Weights of a small GPT-style language model, trained from scratch on English Wikipedia: LayerNorm before each block.
MLP neurons of a small language model. Each row is named by its layer, matrix (up: input weights; down: output weights) and neuron, and shows model dimensions 128-223. Each number is 500 + 50 x the weight over its row's rms, rounded and kept within 0 to 999. Numbers have three digits each.
A block is one neuron, or neurons of one layer that tend to fire together. After each block is what it responds to, as a language model described it from the Wikipedia text at the highest values.

L2.up245:490438580466426489453500470514542477545570464610496515416483525587417530492565466516442434520567508366512506564537520502475472391527464478439500505526497318550513571561429544427528488510536482450465470460472481457522420527476517528560583523489521538478464561422550547555467468500538554444
L2.down245:572503437562480431499521501484481460446478510491538532483530505411524530563429558530510533561514575528392537424486625455418484451540547492452431575525534603575447427510466493595509411447543522524423507473494492422480486565604451491551459504530471484486530451445495473502547537461537413544
L2.up822:424482548404513578435497443496506547546495499590453580556443464460508483478566539438407442555423533534504506567415537474502553497455468521583490421520469483475478481624531566475517508506525568516517547446490502392534551547457534576442535486577483572490486548511540497471479449538564570470
L2.down822:482424575543459433623558527466489534480521444581527485506471563506491604442444483467542519460520509504422544427439452472437446466551504613395503574471441524547536535515490463513533479472549511571420500554482515549430487520487498530558485504455587457509535536358506501495570577540532492557
L2.up937:511493582472536576504576491503478482576466458489476544492441559548570517557526526468561512487512483442453450451523526562535589492551461552506605486484494470463476428549532483477521435368537555458500487393499506538479530537606531509476434482520471509515555514548464525561411527434473422517
L2.down937:423376490443472547439495442500560513386486595573422505516524498558461549462572523554457390527430488443489507499547519463479488427486529454415456551524501555533480569593458534533442568486579486492535500440441554485434490501586506561529426555513609501457561579461475487444450484575555525444
L2.up1522:573512551470522587497428444480554537555569523499522445449487525471457486546554531455465517477493527501470523484500507441536472518482606547499482546541571476473456552527409539432434556461488357400409517464436427398417499563550487451542491564414479478494417567485481563467503503544433536404
L2.down1522:483454483462403539549534586504430450458473523544479507512529492523495487461434502475473547544476516461470523461508647605480466479458469483531601562526494584553453445483459495482554462445419553561539511497498510574487427469490529479504454439568506506538567522464459468554557468395652505612
Responds to: Start of proper names

L7.up1517:493476548568461522473453439454526502570508471521516504469514493530531538502458492421488481487549414455545490523580543486559417470538498402545492579481582449483485598405588388443473429470504538438534451549462524360546505537480469607556496522498497457408513508465548447504525446531611460522
L7.down1517:536427540567489519516425496514622339463543473515469447490549465530483492522450502400517523451443484409577511537501460534469430503453446440513522527519558503510590435475422527526488450506533419502488589526513528508415467518621436479469439498552535486516464574548476459510470493523550507462
Responds to: Mid-word scientific subword pieces

L8.up150:547532556464520411462420457472437500499498409482562635542555503527563513545562448469470471441524541484464569523551443509591545598545548539419463517549490451498453516543500509500593540455462515503529460560584458515492515486411528373426415504516518489507533481434459432483383492465503548466
L8.down150:478600525448470485581516541527571440548537497449465444557437557452585484457541541522497417506448555553398546464510478494601486514470526513461470546450577529510508527525519544482616491577471490426489524462495447566513508539491452448469508451531427491517460517520507524527502490446460518493
L8.up753:570438553430488534604481381463488489511528488487494533539514479517492551602461468543519561496594558515489540467481505521559529483431529551543484549425633444441467472565496548528561446470463528485375562481558446432519472488537470514515439496564463508560517483452590597483422518547506453577
L8.down753:477512546472481409537513487487592433569445452440536497497506473467550525489536461466490521512452606489569456450353524491628440537442403491466484512517500458489482522538490511541548468495612536479447524502589561515449535496514611556530363485536531408511510560516528389579525469460521501477
L8.up994:520462515417494501475459453516460521518450529511487418468462506584456582614560511529418513555470509534471461510561591553526580449529535523541469594534457568547406591582575454527547488500562492448496464533654476316479555597486455523512520577624508559565474460423534490516507518450530513571
L8.down994:564436521575421516518374404570540440546549472550547500456446494467525526570546549525596474457515521456480485525498450479550491357459575488582536464495526485449574445438485529450441520450425412476541487538482440391487526477475414575556553530478480589413410444483535421560497436431558462457
L8.up1116:493463485467532459464526433509444426476419528557583434504475525542556503570524501634469421481519460527483528475417544497484497560540416448402388517497534458452478383590433407445591487480594589544541536549546483456510488579505494467451538569539460506441493462452516433535511497412479454447
L8.down1116:522487455593474514511434413475515506537395488492448528508500521583510514516479486458436527525526531493510488454487491561437582456469563583498598568497511502521491488524429477490474479472437410421432498527480509413477631540444518463433518573455524489433418429570453578447555543569545472563
Responds to: Given-name completions

L8.up216:549427432512437420467531496473513469400461485510398537513509537346621461458482636494496503531506483478513713567486548436504516565436483552436572517528489493488553574491509511543481492490562539463586512480469619478546532511450444483477542480506455498440468519507554451452476504546433456464
L8.down216:530540548439598420484598507479540453556516513442524445450554510586601568370468457489434491515555563562403526485486534566521521424485430471577535434494491517482569518563492560494545587482492443520513507481491463446436412541438518515518524480483542472458471562537448584428533548579596480516
L8.up560:556443568450619625463595432473563386515462440472466434539495495513457460512527450506501453462449458533531580578456581440532571523481512526530468510499494488503453425484516561583483565447490542542508483484454557451437527544599472552499393524510474559525492610539465517414497467491366553464
L8.down560:478539539536518443519519510442551499526434491443483465495415472474484467432395503519487482567500432461513496569511512574516469402492390519505530486495543584545570517575438469451460419502513534467515499440514552518449542503521582509438474438538511556494518476483455400437476491561388519497
L8.up691:486564472534485493476545505536471516511455489475500569490571442513486510425454545534487526529548496496542598571463524480528507475502493542404512543474587553397545414497470565564586535549430483401433525527517520457542492422514449543450430482539557521477527368366515530502485557597474539543
L8.down691:508505462578467536552524461589520410487539532416505483522489565513493529470518511507524475386545604508534511571509460482439533423502436525478521520565554397533473524502502503486487467500506503487544492588491607539445553501529519479474478499466493449503491515605556550518520481563505540482
L8.up1271:497485490552554530454516620380456469443513546576391424509508500494503526504462534461451447499526483484470494524467546520548519510538494625561429507509440445541486512464595493455466529476495476586472435536489510509402505556540497485428554528462571574517385439580515505457439529559553526444
L8.down1271:549458393470541537508549475510548552537460508534553489560542578492520503452432571527515558544540546442476467487467598505510494476444527449498586456488576505458443524536549443452495438610494504509546547435488551404501529507468433458413491423664542503457476471566451493449525468514512586377
Responds to: Mid-compound technical word pieces

L2.up873:456572446449454588577356477475496401587558507544471435417503454587504513533515374506502531578483450448601491456535486474478438489545477495561460463550459491476518583511528529497486459521511465540447530528500469533556450481469542596477551534502410529457495475478549506527581498487502500414
L2.down873:613435505616487439428667513439612542480515524475550463534494540507619497457567526455504432530561505525415514535491538508560573486432557497418587587470439459528504451511405550497538442381521443436515564489483510517471599527482532457453438394498484455497488567526468560544456589417572499562
L2.up1159:441569545549541481476416401482415456543543547459445529579399438473562529514490543562513615482444536540336511487561522508520487439519470516486518484568407506560489549555570457496422484496439554499473506466625513468399543543500486412438577440488593460471474465457462575490500534485528504515
L2.down1159:495477445494508474505499524511512515577483414576441453432532502488415507505510501391537460490500525533596501534453482440477530517556526506507425560444477546524502540491432600458564523498533490521526513508422531620558479465502501594487393529495479497528459487454547473526588574561411500456
L2.up1310:488513395446515510493528482466392585531514526535471513501504583541444555522562433480500474489347548441549360451484451543498526480538431520532487508531501553482485432508488456480403470519448436454409440450528503564493415507487521516472574460551460399494471512474444494499437512656438546580
L2.down1310:483519607529501446551506533556581446473528445524485488489403414510577524498419582547541524506623517589450618468485564539502555457483608514508520521567582411547464548460400531573622502502466510555502567522490479496548512549472527413542410569541549575522521559479555461444494549354573499494
L2.up1527:586528442473609455448436507391521478472520571489417501506491434527484413458545489546547477484481403527448538551431454522525606493458450448480493506473527478494498465505453573574521507452506456517441516439497598550570491414538563522450510588493497507466583516521503394463440426524550502489
L2.down1527:471441480492471516511527491621495455557449434520473494432488567472572564534487478426572514453476565518521449507533593494399383531612595502522512496579469498462545487541490440562534509508486543563534504529498415427504475570516444445458482443496477446540431494460482558503542561414499588419
Responds to: Third-person subject pronouns

L7.up1025:517544487488539450488520436498454461594599403556506441425528474517506533564512484497499508580531607515474518482445520460557523522482501512557488599488534496492517494512424524526536354443532473552455570456502494349486450594530474605563413467504440531459565470398582514533456341488569506502
L7.down1025:496411486518451520627502430544401399566523505527484534450515496491537496526540553596497442612449623568619529444392454523565449460519478512501434544555514393455514444527471547590470425507547483480433526559572485500446554513448506537549424490524583547514502533432631464479539457431543482503
Responds to: Personal first names

L7.up909:659568572508530540581392515528543499539532490447531486500589534463563464520503433512556498575449481538576470558501458504538450558489602526476521506504561517445443573444470518479478443544519380461399503557556485494567488506499546523545531544528461508469554575488565544409527428432510504531
L7.down909:425584534516450506407552503500436500556614513554549470502565546474459490409551451464439522437511466467586444585535434504503421583461551396528500484544416424485561489577471467529483518459488480523604504573465521487573423547501525545471503369467461535455418483594541448582485490382443512509
Responds to: Biography clause subjects